config.yaml
norm_place: "pre"
norm_eps: 1e-06
rope_fraction: 1.0
qk_norm: true
tie_word_embeddings: false
parallel_block: false
lr_mult_o: 2.0
schedule: "wsd"
dataset: "wikipedia_en"
MLP neurons of a small language model. Each row is named by its layer, matrix (gate and up: input weights) and neuron, and shows model dimensions 0-127. Each number is 128 + 24 x the weight over its row's rms, rounded and kept within 0 to 255. Numbers have three digits each. A neuron's up and down rows have the sign that makes its largest values positive.
Before each neuron's rows, "fires in" lists the words (lower case) most often at its 100 highest values on Wikipedia text that the model never trained on. A number after a token or word is its count.

fires in: "is" 21, "are" 17, "have" 10, "may" 5
L4.gate336:102143124100154119145139113117123165099134102122136145116132112149142124151085146131104126152085101091149056162144128127126077152118138125123136115112130175112125114148129146135085130078138088127101161114168136116089123163145132127112141146100131152114100094134127173152155098123162127098115134081139132111160106149127158127150086114130104207120116107101155089123122122117116126116114
L4.up336:142121154093134129133146113141129105152156113143117142152120089142158146135101156172143137155117107140106123098188143174138135142121144123108158172175152185156149151073079140171157151083143134170139127115133145114089118130137135095155136140178162144126153100105145114114125076150117111143121144131098130094146126159174170164122125156096133102149150101133120120116185154117156148124121

fires in: "is" 51, "are" 14, "was" 5, "then" 4, "be" 4
L5.gate608:147150122120133100126145141075105122070095113146085110115178122142118143114151102107096165038140170120133074135142125141114109164130150119156098144151082140101160137109103145134118154103152117116088159138113127118136132165110109108128108147135147138129126142124083137119126064127120133170118136128185091148119125171122096107148124147121129157153117088115114152125129135144136118113133
L5.up608:061126134097125126119103162143078126152137143112143106114102129106128123152147133115114115107148136128121187093100129118132148140156097134112135139138123166132091165147088127120100102136109076124124121067118095098130153128111154097132089126161129163137101111115126145131107133099078114148127140166152149118140152126135157088099109124156109116144128129088123124121160169163157154091119

fires in: "in" 31, "by" 14, "used" 10, "at" 4, "for" 4, "women" 4
L3.gate716:111108166145125134146094137113157149201117107113114133144115143161127095095085129155103121117119153101141141116146157143138108166132089140142133082137081113144126160124113113113143148108148131166166103112119149136061117102121118149146121094152077142115120152090141110112108142132168164140079120098113114150123122079112127140152129112137167151147178118119144161111151118152136161139107
L3.up716:136121162134130076132136118090146112151125116129105136148179155086124138131147123158105176125147194080125085147133109128143106147096121097124175149149108131123095117166148168131114086162115120149123160142128129115125138097129144105173144137120139111120100103113120124143119139159122133123109115088098118104096115154153078100119134162105094160166076154113106152154138080133147146173153

fires in: "is" 20, "was" 16, "are" 13, "has" 10, "had" 9, "have" 7
L5.gate120:149122137117131087102086126157144110121135124121106128137079084114156143140103089121092087146116165170128143124156110132107138096114131126155153102114154110130180095106100130105102135127106094125083158145093149137167127091144119137128095101175122131137129109153107163077147144140127128117115131120129114137083155143147168111114140177134067098110134124103092168138157107142109125091121
L5.up120:123099155095156129108117095123138127121124141099068084131108024094127098142117098147149120119138119162100149137119110162144144163128165123138126132108140060144149087119117123111136073156120114118136145133128122129174131115120085117152104150167112157142115170139123154134130096115133077102102147129127125179112096118143137115147088153115133129104109113087092120111143113116115093115135

fires in: "as" 35, "of" 10, "when" 8, "where" 7, "that" 6
L3.gate759:174098131133176147125144154147104140144129098130117120096122136085122126133199081185086125095112103132131103169165132170160150118152116143133114184135098117126157141129142134144120078123114105131108124097107105088136136177174128134131139116156148152104115124114131076144106114105116117147132160136131138139130145114085160122149115117129111125168104128114159123112102136149096121178136
L3.up759:133106143152097126128107091142115077098173183093158071127134170151139143117126119091142187151148114087114144093117137124102155091122167133131125158144126124130121155102131129112108148108119095110142167116130160131141104108171131103110163173140132115144123149140098088190133156116110115092129115111145138173129170086140125106072149155139152125113098107096124113143121137158085174110123

fires in: "of" 13, "from" 13, "about" 11, "for" 7, "on" 7, "to" 7
L5.gate665:094109098125095102142138145136163110133146082148130098169118136117111129151114132094106175130142113131124160164150149157091130142129111117133116139145097142136114165141147107134103130130149155151148119121142103105134142146153119161138133145128122153144130101158139106112116118162127147121132136126142106107153104165125090121151142138119133116113159162104104162136116083107152093115080
L5.up665:141117120099095088100136143167122133138133121124138110130113162161127099123108144073098119075105157160188119135139097116126123125156139128111112120109122156128129126144157155145150103115124095122124118086134086111103125113150101116116113145164129145121127100116105106097137093128133114155140136065130136114107149155130115132112164137179130154105130155148161120172164133107115128103121

fires in: "a" 54, "one" 23, "radio" 8
L3.gate387:154114177175114094140172138182157135093097135127100106124121089189111108112127190165119166137150152105134086135099090114119127125122140147144113107164151115145176155159136106144123093103143122139097113105109156131131130114099151090104104171159143145140121137130144134130144145167112148091118141130119144122135102122155153134112101142146095143085091162107131121135097147137170152159138
L3.up387:120126150135119108154139150139143151120084096120101161125114135183137082139088108174133114137121131130125099142130090152172098160098100144117122145097134123129106128103149078136137134123103115097110127151135139107147108101135133116108139135127120104142129137142145135104086156125122175146155080161139152123086134099129110165116145139158141151120105168146062079119117121119117154152122

fires in: "0" 36, "e" 4, "outside" 4, "unable" 4, "left" 4
L4.gate183:143098120111120098093127161114171137109140122139107168133115061127157107139117134125135164113114091062123139105141097145110120140103171092121160108138125130110118126142138137102102111141134088137138141117101117132108117113096138137082113099118115147118137132123134151134111103149132092152116111120151139123117171119174122134109146089085166147136120174146164131127172144118117166139131
L4.up183:131115163121122104171113131141079113124113094112122155142118135108149153135128112135129164112130158161149178163116105126121091190126181162090108076125134137112127153187130136166103054119160109119112147161117113138152150118099171114115123165117124119130163147113102090118116157130121169101118120122105124137116105146124129151128140139142164147160149142139098158122141147118106140081119

fires in: "by" 31, "on" 13, "for" 6, "records" 5, "m" 5, "label" 4
L4.gate834:090096104115152113121144152117137085114123150150161126106116165079129126074123122142082103103091114101114124133089119126155118149081105119130130125103123120142113112114106096121167157102152142158117129124129134114127090099127133144107136124135102128108133149114078141188161174191121128153072100114102125108116076115139118100138133136160127146141159133139105130169141152146095120182142
L4.up834:129162120144106113118137135150136155141120135110185142135118114137141134100125140140158093106131130140186184106105131134107150110187127103103125141122130130120097123093104152144146164130135116123165110117128112121108140134144157139154100118097120150160169111129091184117110150131170130164168130126131114126148124153116182101097129144120111158108145160137093159104121145103130139123156

fires in: "a" 30, "end" 14, "an" 5, "age" 4
L3.gate111:116130150173119106118129118131141099124102141134117106099116137174128110127136098128154118139120175115138086086090111113139144101118092116117144167105130094097105138072137139128150107099129096118150115117130131145131136164147088089157093137106150098140089130137152135149153109169128148103136131143133124135153117125112136098133103136137107156145160117135120139120127123129120140136138
L3.up111:151178086142121150112122145163130168100113147103155120141129160146153156128089113124136076182143114132100143146144122098105153126120131096170133105123133118113125139080129116130128162126123158122086115129143092154131097118126111128097165115139130164143154103101123101129153090114144107150132158145136152078101123134135183131154134115132118101154121158133136126187125116110119092117130

fires in: "to" 43, "a" 9, "where" 6, "an" 5, "as" 4
L5.gate66:155110124168148147129167167140148125151166119170142144119129126092154117107148116143112121114159074132149117132146120144094121113128147148125145154141135093102146139114120127140105085127119154137079127130136139139173129089125161140158121110158162145132138088074140172119108137102099112127131098113121161091158105121115128101118105094148179168125192102099124150130118157160131105133132
L5.up66:159083151125161117107080123092116121117157083175165130128139137147162161178125139129164099129110071139131131103111108106068159095122135172152115116150145113159119159121127138129107125120139145103132132100144145134127155135148101131162127112105130134150119129110157127151116128135081129161155108152090113139133132144087126082083114108106108168096176129089146146116096149154124155144133

fires in: "this" 18, "that" 13, "more" 11, "to" 6, "one" 5
L4.gate309:137077155113144097111130108088132170111130085128135082124104140153143156123126129107123118118139137091136117136100113169136106085130094162127110102135106152146157137139174118082106123190126166122109123117153130126121104081182089133131146129146108143123153100155123092155115112127147134121138142121111115158139142096115161108098125111143099132117104160134154120135097128143102138187107
L4.up309:160155112113151143104101160100141142159122128112119173100127135164130165113130127149174124164133146150181130113121101170188146090105105146133091188136135135113126094115185120117072125148120145144124169119087118103109100122131152166150130102104180143155160172119151117156113110142127121130077131144119134118136137096138133131150121113098116122156132112122147077130132096091133137175098

fires in: "for" 15, "on" 12, "to" 9, "in" 6, "entered" 5, "him" 4
L4.gate503:109149133160131076097152156176108117154113127144172094145118123113125127185137154125151139078128146151143129139134134110103126151111101128121107117111127091200152102127124139160132131145100094148125138083131133116142117130139084144183114142116099150142152118125131120123114092141099209130127137181125149164103156146110135143110120095093085153098116092097141090141152081116099132154123
L4.up503:096116160101151150112133135115103102130131133144115173139129144158124125106142114160137151103066140087123129094159136127119179152155137137108123126151134127140128160150123106089115126123136107099099108100078155115155124138136114147094126147090120163108131108087134111090106154132131169153136106158149125140157163139138101145129162164125131153134132120114078093149156132144123131098089

fires in: "of" 29, "to" 23, "for" 7, "as" 4
L4.gate118:170139164134110116130144116115137096170114092107132150131098142088137153091168142129127181121149100083140121154186117147108063147091144109198130119143174138158143140175115118155120136134146115112124133104140165124142185139134102130138156134156131115143104129088118155147112095159120166123117178126139146135131104121120098136117144121147121132137150152155127125098122122168130122093106
L4.up118:132124119089126159108140130120135135122108113093119151135109118168147116107126104167107142116133118064125119134139100094099124082101113082111131145133092120125100115132094126155095165129186103156136121084160151105160140146138125137110170071098117109131103149123142150078069152116118112128165179146205134128128171110151131131100146095092126160135130169156130151144119140130136092134121

fires in: "but" 21, "or" 18, "because" 9, "and" 6, "most" 5, "as" 5
L5.gate1028:160160138085107098135088131125153130176123083115124152128134118101089128145102076124106092142133107119099167105149131166113112161129142164148117121136118141106133098129107111109095142113116146110123147092135091149150119103151098075191143120121176120168135105160124128124159108138118088118131058146080060126058191101094139109115109081066149124115120148114120142114131174117138049117133
L5.up1028:155173111163124141121122143169082133105156153128116128069139138128147140125157128131101122124087095115141156126154129102109105104178171153157116113163114147133088100122087135155128153097183133160138150154056127170115091111156129139150116135134107122126115082135117115135084121131137075091098131155115126116134115146140139119163120069128101105121173109146133154159140151151108127141101

fires in: "to" 95
L5.gate717:145125162091130121062104147135127165141140125092144112124099151137146102167129104110151129141113125123155101099126119125133124098145111093142088120129144139099164132103108148162099102076149082144092127121102148164131119137110147086114097166116142122111115142109129117104110125097118128126154143163111131104130117113177117132138108125101143086126130108136104105141122118067083111111119
L5.up717:076109141148120153170133136131110106131160133125097104132138144122144155123151105099126144157145062138145150143164105118136104097138126114176123114136108110139144144132120188130150111105137109154182151109156106137125099111151133149078147141121122134154139153142103136089129143106145115129101109170142134100160105121130101129142121147079111142139151135149121147125176122152132112142104

fires in: "one" 28, "a" 7, "single" 6, "previous" 5, "per" 4, "that" 4
L4.gate1323:066163157085095114113135131137143145149162121151127162107119178113140150114122108139084115080133092110142161160120093129132147108167162093072089108123095145126144095166145136116138101134077072143145100119158120129160127153148144096148120124126126129162137138134154137172123156150153143092130104133121140191125096108125145159134128132128126122137138105147117143142109150138107137127116
L4.up1323:103154114141120145144165145108140145151151117143125134168113131131120176121105136164143101079102126127110129108155131124156084150135153159134120149087147165165143151089131144166106160115081115203111138100103153129148107155082132107085126120170109088141102112128144084149138143134148165151168109102150125149124103106174145146125124175127123127162169102120135151146148137136102130095103

fires in: "an" 45, "first" 18, "a" 11
L3.gate1121:107121101143154147096129095147169118158117181123103140109161123143143127112130113138119091117128105144093127142154102126129100083137106126116120133100106155107133124133102124118121153129120097108134108117170141163107126132131139130127135158127116130118106134100147147163124127146127135158162112136141091134166093147122093144106112115122086126117161138137139125155121119105133150162098
L3.up1121:133167159132142151097134113157130137134150143119138164110105139092141122097116088121073163171158163088117133134139135112154124129146099153126151108084131071147153143123145104164142109103130140131141140122154076147110137094147179182154154143116116167150144124129104098148129111144160144147114169136128125117103160112127110107115114148110097134132139125120093152158130142146130141082119

fires in: "a" 44, "this" 14, "that" 9, "one" 9, "and" 6
L4.gate735:127147136152132104151152081138101111136107125160142103106133116084098121140130116153134129125149112164085133124099128126092134114109177129105119116117111120148089148109148133141102129138069113132115111149069128156072138146104139116103075095156144122084113132073146101120157128126137184096113140127114177117107170131116133152093105172089115135100141082150159106100176153135107104098140
L4.up735:179143079139092119128097161126184130161127143138130123152073149096129116124136136099115134140160138137145160162123154139125173080149101092134105133112138141071173124143129168114130154121119139149114163090111150125163150132139063111113165127157099084138116130108124107086113138106122151102081059115133166126120120099109144118177129104164125121168114191119103136141153070149098102161099

fires in: "as" 78
L3.gate673:200120144107160122119116091096105085124109123130154123148109133108150142137119107126165167153111173103119109128068158117158146123121102146087120140156093106121107164127150093105149105082148154101117137110126151162132144119103175150204133152110101128145133097106143113174141121136114095144108086142127134075132132111101142103179126099105094128112127138127116131098132096079120110137129
L3.up673:138153136127139138114095135102140109128097097120104088161135134127131163106145146120122131087130104116127126113188126119133140154180169124130136162137146136153103118146147134143147133133154132103156088134129145127148127152161151110125120158105131119157110122160124107107113096143148123135152162155116158122171120137113104158154109184134097177108129119138110122087144166137100163119143

fires in: "south" 22, "this" 14, "children" 13, "southeast" 4
L3.gate0:129167117150120105133126111130182169147164153147134099113092119142151141107146099161117139110129090136127120110135160126119142111141147146109119163101170122103121124084131110126182132159106099106098160145119142123129115146153177150156138146121102118135102137140123138138081129141099152149132128113139136117130169089129148131155134135120149137148136145139122117176084074151169151129086
L3.up0:134131189164160087133115159121158146098138092129154109112093126119134143091126133153118152143122131135169131139172118088141131116122150118128158126097129100130111139110131161140161133154096125137104178134168111139092166100121121127194120103135150146129120154133136121104090129155101172125129141143116141137108089098129108147113163118103129140135140132148127154132187151084146129132146

fires in: "men" 21, "man" 10, "oirats" 6, "chandrasonic" 6, "mendelson" 4, "boys" 4
L4.gate197:119159118109142172102154116143107126113108136164122095152125112124109116157145139117124113115144159100130105160121088119123143129123086164125128135132115100113056075154136158112116118110138128097130132113170161148088128142091146122123096083114122115101115141128104127115100159156096182117129157132143156115111145117129156132117165132148104122124108143119111106119202125095192143121116
L4.up197:129113121173143126148168123131097109152175135126107155122136152124106156113077119160141153138142130103182124098091110153109147124151098131134154118118102137140115091142162128124132168132088138160199142134110178117108126127164107129048105118133112150146067117133109115097114129120151136127114121137136118124115076119069124122117087123133138096146102108124128131117131092153105140111156

fires in: "on" 12, "in" 12, "with" 10, "up" 9, "playing" 6, "without" 4
L4.gate166:142141177125083164100152076133125152182173124145073100111163099143140125138125086180121125109134107132109132136124144147154131144168111129131102100147094093086174119156127142090068104085136100119132124088138098143071146113126180143143102140141127090064116168145111135096123177141151137105159136116185121130144126126100083115075134143105145122093133144116101120116122117126113132115171
L4.up166:128114084121157123132130122120106137138131142114100128097130124144142156181150138163138137098126134154123076137141110108118156136169132132133085150176123147125143177130111163116143150156161114130113149153125084126103077148128155104146088127162111120118134125153125112143124115141145094104104149101096126131149175132143129155117115082108103132136123118116145115118121126087097109120102

fires in: "on" 68, "as" 16, "for" 6, "every" 4
L5.gate130:163084099170119156118161121107179077101126126128097159145144129152146159133100156142152091123119173121123147168166129157139101119165107114153100141133176120123113119156154176156145157173138116126166177140147109115147128141133102108139120162112060182089179093126109125112135144068112155145108113146131094121116154150148132113166141092143127169174147101083132135139130174098146121142101
L5.up130:152152111136142158106143139158149139102117158109123130159116155131116121134120103140137101127086130125111130117143100145094164170123157157122164177151121131115106135150119140129107115128135105132138108149083150132124128144101115178145174144129142154128103144146135124171158078142103131111102168129119086138108097143163122131122129135177122134125115131116064109106126127119147123122119

fires in: "a" 27, "as" 10, "for" 7, "of" 6, "establishing" 4, "have" 4
L4.gate137:165097150117131115140120111142142122138120113182098133126134083140130181120067137140114125143141118132135130098123105096119147165130112052184109132121080100110135098161134115111078149131126119132087115094110117153116188067124149121081156153162117136159116112097105168098115136121124124119151095146176130155154141124133153093110130143101085125126109126125097149080110102142092100121141
L4.up137:133184099119125131132137116111176135116126111135128132155134119105158107151140109189129097133153126087122111111088117158072167110102086129126116159156111124134169113132114120133118132114173162091146137121120190141106132118130098154123078112144106141132139135170166106123111094123166156143131124155088174096122129100143169153115140134118131170181112140169118090096134111146131106133176

fires in: "from" 40, "at" 8, "allowed" 5
L5.gate324:115141110124097129117109126117106136168210150125161101086140141113116125118108117091123166096117140111139112084129136115144092142122115133124135128095112144106153118165097127133141124117132162083154108141150100113121147078152128130139125109120069143090112168112177156154132143134111157102122173158092109131160181140127171112137156176110152139136127129106154132127123126128119146116100
L5.up324:155149128127113134165103123125147179128117093102150135163133141141183136093124130112136142118117110104135122152152156145124110122131102126107134106149130099156145133085119106130142165131132120128124140122083125119090119100131145152143105187114117131128114087149073178144131107180157141141125125145120143156148144114118112126124110164135126160103089140091114144092139125099109121143140

fires in: "including" 21, "as" 15, "from" 10, "between" 8, "even" 6
L4.gate741:092086156137097107137076147125099167134128175142117098110183114128109161139092109120135130150173161133130108133110151152106142171137123136139149124128124126146107128132160110152101150161107133139144117141131086140091112080096174130118143170160102121107138159100153115127115099114170136135108122105121130176121131133122119085130112125081102112113118109085135069153122157108148140116107
L4.up741:145115125176106122158109145129132157123108133121132152102101139118147124116145074109128126060098148164100145175153135161105076071140112131113164097117130169074120119108133117155154118139182095153108148112132127131145138179152101133112129117161121155123120102116128156157153114108107101142186156131079103144137111125163143099159127111107165112101103113164142115118122150102155123136123

fires in: "the" 17, "as" 13, "a" 12, "chief" 9, "every" 6, "one" 6
L5.gate734:125111140145076104132143151126163082130139137113142087116126116144138150147103109135155098092128127066110159112146121133120074144111166115156148115127143135152107138136171107132134125132122108093146140147151180134122096114161116158116166152106051100117129179148078124139104101117107150126129166092125143096102073087116143122157135106111109170108131145143176135100155157166130136140172
L5.up734:155109117150118135128094108096103155121108155154125123140139113146158163081146105124135112116119132083087104126142138157111110124166092177114112120102121135120168148098137152095131142158146073125114127120150117134160106150090160132113133096115130165144131138118093160092152092045112090114152190125104155113101102144200133168093110161134122166103124068103121136153118159127180134112165

fires in: "and" 77, "same" 6
L3.gate815:159132141142173159147157145126136099154126135133104130140125159125108140169157114113147115174149108133089123126162146167147126184085096104093155152091057131132141150146125148137108130166117102124180106136097133134118128129108137162130135109150154119096126096119094100142137174139151144128148131120104124138127160128155112134125093125138146142138173080099162096072122134177132097132121
L3.up815:101148110117093128094143116122141138127106163167110073088127145095186143119132130129120091139147141122094131129118127110109122148117110151155147121082113157127157119149125140140115128144128184123100097131156141099145147160110139133112107169128147117088165114143173137107146120097158142179128122121105098131106174155130134155121115141115133144136171163155115129109152108129133117142164

fires in: "a" 47, "de" 7
L5.gate1204:116163158129124173125101094122122168146109130117148149107139147100137116098120174141095131141102133150115161196086157132120101094066137098112111166066137103130106143186141122137099158129128120142115086113117142121154127130137098162123112142092093142137104161109140146134098086121174148078134160154142125153112065122148150119115122149122161121123165172134161152168125105142132164137105
L5.up1204:162156123152136093159105124128151102144171103089144138133124164142145141120131137119110176168129125141164096096130143138116112090140125132098155102154064115142128115130147156145140115150150119100159093071191117114159130121126170129121146114134177130107105122089116123101152117138117186147087100124123131126141145093104125111122095126144152116132124148123088109117138114138122108131107

fires in: "has" 43, "ve" 9, "have" 7, "also" 5, "she" 5
L3.gate665:132131158113063173101177132104153118167161172142195135103156113110105146130116121103115098109140100089139126134119164147136117098149150095100130174160133151146174139106092145109150178156074160123124085124152135082113145137091123104092133131138105141137156147090122137127113109131131132140131136139144113115150134119134167130133104108115171106100124106081168136122136135124120123131147
L3.up665:126142144126115112145098135151109116084093119123128157171133072117116101125142104120126139087084134152146134129130145151137151131124118151133125119120145128126110110110083100133111129174150152138091138142172101163139096104095086130179134130103143170158127085172122132134106130111143167117171124162122119092132154152110121138085161156145157138144098120123156088149120102142142100138128

fires in: "as" 75, "man" 5
L4.gate1283:169149089117150129141125164090126091136115144131078142157117136139115147146137084127071154109099118093154119162119139158148113093130111155098145122114075145129133106145112121141104138128099140154122141143166140178097175137113141102093144089112157117170143145122095153135100158117110136136074128084137128176122113118111148125171134136182128138124094131101109124125093105129132141131113
L4.up1283:153157122133114078099143153118081126133156090113134127141086071161112119140123095172137116095158125156157092132169150106134099124159124175123149146089129098129138102159162141129158146108135140150135144082143148108097143146122148133141126142151187138139186114139143152130106076165157196102125137144132153175141173133108135111121136152096131145153103114122127114145107108129084105115130

fires in: "the" 32, "to" 15, "all" 6, "as" 5, "for" 4, "by" 4
L5.gate1090:142138119149117112133118123109164153154154129133157153130110116181126143112075111131119088153094113145131172138140125101151135132145149132128169129101116098100097119091152147117118109055129148113137097139146134151136118138134115167087128140139124129131137111148119113099097141136096127100167167139109105130100107134113153104111100115121147130139126102143088096160132072127111125101107
L5.up1090:116142153129134092118138118106069143113133126141099131146157119113160117124143100189125131112090127107122123125159100099124096144127133086140150108101142115161182151109138091110106106135095148103138140162127110186132110144133124117112097161144121150146098123171091144116086157073178111138105128120127084114113095136106118108117118140174161127112147124149146117103147110106149115128149

fires in: "to" 45, "than" 10, "as" 5, "reached" 4
L5.gate28:180150123124069163143134124128131122141129093133130110154133154162118138134119106130152110134104120119113158142157102120105155098118095131134108114105158122090176151152110128141142147107163166121151121124181113133141128092135139157128158128136109116150154136164109162157116117133108166097089148082106169129123134079114152128125119134085143128134143155085116119115102073121122112108118
L5.up28:137122131109174119137150127150151122124151111142117122138120154154167122110088101177130092095168168107103170132149105112102135141131137049170127104117134129141119140131108116096125146119114182107115140087174130100158167082148097120092117107158132136122146120102137135142123105109104122105132103128142161139151115147098122151146143147131162080130135126127149092086144106128103148154095

fires in: "was" 30, "be" 9, "is" 8, "began" 5, "as" 4, "became" 4
L5.gate735:132109149088136128105099156105136155107116109107085122079085151136157129101087084090117106157117136153130128157140136128105143121096085161112111150131130112158120122132110137139096135091135085125109145135094125126143102094162112111115116148149106158142093147109164118130121118099164105114109095120112120192088154138118112134129104135135106125055112119101133129139136122106124122096129
L5.up735:108151135166140096139130137163113139122147115113137136145133111113131079120140134124097148151141097159120129101155144150132112101176134151147165125179131107124111110124136172103118139150112145104109157130070134147112103095132150138088120130108120155164114100166111111112166154158110138071097139131138116122106104139126114162174094119130170107119149112118120141117097118134114144114095

fires in: "was" 53, "is" 33, "a" 5
L4.gate486:140102114147141112111143093147101108146108122078101151183143096112161148059138088143172139039132156134135106117093145115098104121172112115108107126102149045148108151138099141163132140113146132131126126138150138130150177160177106132115126111119161151170132128094132098109124127148127130113088133129132146100155156144175148153099128085116161134133137140092157176133158107144102147112113
L4.up486:107123094141139161131136134185138111136108138081097096118154157140122125137129137143148109125088082130088154110171105136147115064112101123082123094136157121105128128163128128126111178133133097115162128107085115111152139145163122160143139150133150134129093114121139097114120130087136121148121121113130133108147126135130158120096088123138151150140059112126106111161130117124159123108145

fires in: "on" 65, "second" 4
L3.gate81:138145094141110134094113193109140142125129134128124113128148164106129108117162126139152108101163060129091091162102122119134142165162160142142155127117108084114127105162139130120165203129128144134117091149155132105149132113155171147135115108099119125116172167125146090135107125149141134119088111084103145149153112121132118142134128125133136175126119156145117146140103111111127124136111
L3.up81:145114080136143159082151105116162140125149127116129112117155121148102147133176119127126113119116148130153106141125122125080109138126122112123103109118130143152095105164142141135134122109105148074134094112135123140122141106176146125147133143151137126130129133148138151091083127158119125128142143113121163096072131124106183129138129126138073128117096143117124092081121146134087098129155

fires in: "to" 59, "would" 7, "a" 5, "makeup" 4, "can" 4
L5.gate1042:178142148131108098135116107152102145179127146147088150118107141120103137091168145133131127071108158105103123184141125137125160079149125160157130146134104125138119125128140097081127116133128123146126163131179097153088115120121154085137088122133131098110142118093160151145122165152106108144133129124118175151135123138132119124101121103102161110117118122135131146134119124133147113135152
L5.up1042:140143125115163131136097130167136135165136172127104139114148095129127140150130151102118085127096145124064120142125101132154156150127113109141088122089109100161155145119149146134137099168153110168091103127108113144108133108140177133112131151143099110150131163090149137157104107127129130107135166107154139131115147135103119138111128141117185107141103102121126099119137139127073106147088

fires in: "one" 16, "drag" 14, "lexical" 10, "dorsal" 6, "wireless" 6, "per" 5
L3.gate1144:135117112094109132139156111163129112136131137117144119121157128099124123091134161135127121148161161125098146162160130110130151125133096105176135100153133121104156156122160128121096086170123098168145167127135136192118157140113127162138119108141141118140157091132154119133147100134112137121150128160147109123186122119116157158135157128130144156106133147142127141145123099104125113120121
L3.up1144:108141119174110124136155096121144128164140138101175145131114174139151120138142104108148147126151121121154124103125132155155104114107140155142102128057176101169076122146139152154141080155134139104115146151119154104124156115086155054148063123129141093075119180121151092162101151125103148173101144108156125106119110111105106119161171127142108108092156152134119118125133129126162128093165

fires in: "who" 40, "had" 14, "one" 9, "of" 7, "both" 5, "an" 4
L5.gate1259:123167147166108130112107097107104127118090084133111125171100120122128185132135145113111115131159112070102116138123128171091104126142130134125140125123110133116142161128141173072134119131129165132124145134132097085098132128146137115120130111149128097120104086129127151172132141106143104126140133116142110145134154105120131167084159106172126120115108118150145066160133163152094126116107
L5.up1259:127189133135134149116163147133138133144150145134116154142161133131155109134103135182121096151092159142151126131114087088141115106155150118121145145138131141162133131069142111130136136153155126138127152131150143130154125113124122135099107132117137108146108104109148144120154162155120168105136122136097145108154168139147128100140111139145110087122141109072140129154133158098123133100133

fires in: "to" 24, "its" 18, "his" 11, "s" 8, "their" 6, "her" 5
L3.gate560:136085115104144096132109165160097142132108138148143143166155105133114123131110167151088107157112158118137147127139124144092162131107121116136122115103100152094128145127111112103114124128144126141098129157130114105121134128109121112118160155117095135073140116118088114117141148148091122072139108122097146111128164131152110160153121137158121124127142124113127147118109079163110098152108
L3.up560:108166180123112104166139139138201142123120193111162109153125137146134125159161139126110102113146104130069148119134124126123090166105118097161169091141143107117097115097161114156132186104123127139145101111115135126137148100109118142159102137109113145125159144104142148117139123153136094071132105141135096105135173149116184128165097129165131106127104132109143144120113113183155103128112

fires in: "on" 39, "in" 19, "was" 8, "due" 5, "by" 5
L5.gate171:140094147149159110125131106144126159134080146123099115138113139105132125107130096161154110101123083147067172120165126152126128132141126089141124108119149115123132134072125117154113117141157115154098105117134130122085164115090123063113124179117103154116105116102118161097166157106140103136121111163117119149104138127110100109139110107111134117153116081137099142143146114107125133093181
L5.up171:106151144112126150176089134132176107105129109135100093094191130098134182097111085155186115114136146118098149123131127130133117131145163109150114118116146135071137135114139128170115150132126101132110126078115116106149128181131117134122126126118113073163126172141094140106156095136130150114127095159136118118132131107148140115178140112109130132152067158150138071155136116092150122137118

fires in: "has" 24, "have" 15, "isbn" 10, "sam" 7, "had" 4
L3.gate280:144126143097113094114145091144131116132151136125148105084124077098105109159130162100136166110177063087132156146138112148148118089166143148110125135142131166154110119093117117136137167139121129047107135148127133128137120075120138142145164178127076113154153095126141091152141139122123140100164137153081104103099132114144132079127128143087145130079126102133139117154132105171155117122126
L3.up280:112107154134170099133124135114142135152138131147121143101125103117119142093140075124108125134095147131173127161132132145151114170140107115111102107129105146094174155104124137138166119169096141135146125141093122139146097124140123157120130139110120147193121122136118173087129125150082165086142122109117147071131134145145123095108111121130158112114156130154127125108137111145124118173126

fires in: "a" 58, "ogbo" 5
L5.gate1071:124130112093160076136108116137143180108149102100087148139121089147135142126135133128106111112139130126147124136112164123142078149155122118157173149133149178139097120120121133131163166115121173134151111143131098137122134115111137152156123146100099137161087083125125108134113091106171164147190167134137141130125130146144128138090155141134161099186113097159071143157129115151110165163116
L5.up1071:158117116126144139150126131126106157092175139119100145057118145084168144086112146139149107122123123108121165130131153143165099116091106092155119145145127144132129133097108108118138086110123122197150155102113132145185154148130192099159172160141134115159106163117106121157158088106191131120102153152150143133131124186166133127159136139103118148140117161117108124086121092101146150128122

fires in: "which" 41, "first" 11, "that" 11, "only" 10, "both" 5, "one" 5
L4.gate121:129097130126066167160111138080139095112154146109121127096166148119140153135137123115088136138147156105131140122131139152091121129178172151133163102134150149121117149115135118118145109146152111139129127121113099089153114141152132149138097140170128165150068145133134153125153130165123121128127140086171147135106073077123135131105141140150113157099117098118160114121140121148130109148141
L4.up121:134155176144132131115093175079194099149093137162140136080154106162102167127137153123170143094133147160139116141092113087119098133133138135121138137114076120140118139177110121110110133135158111183103153144106134158147150121097106090141127108181125146141132097118122094125091135127139121120128146148101172153155112168121131138101151153114138112109093142110136133123125143123095093137162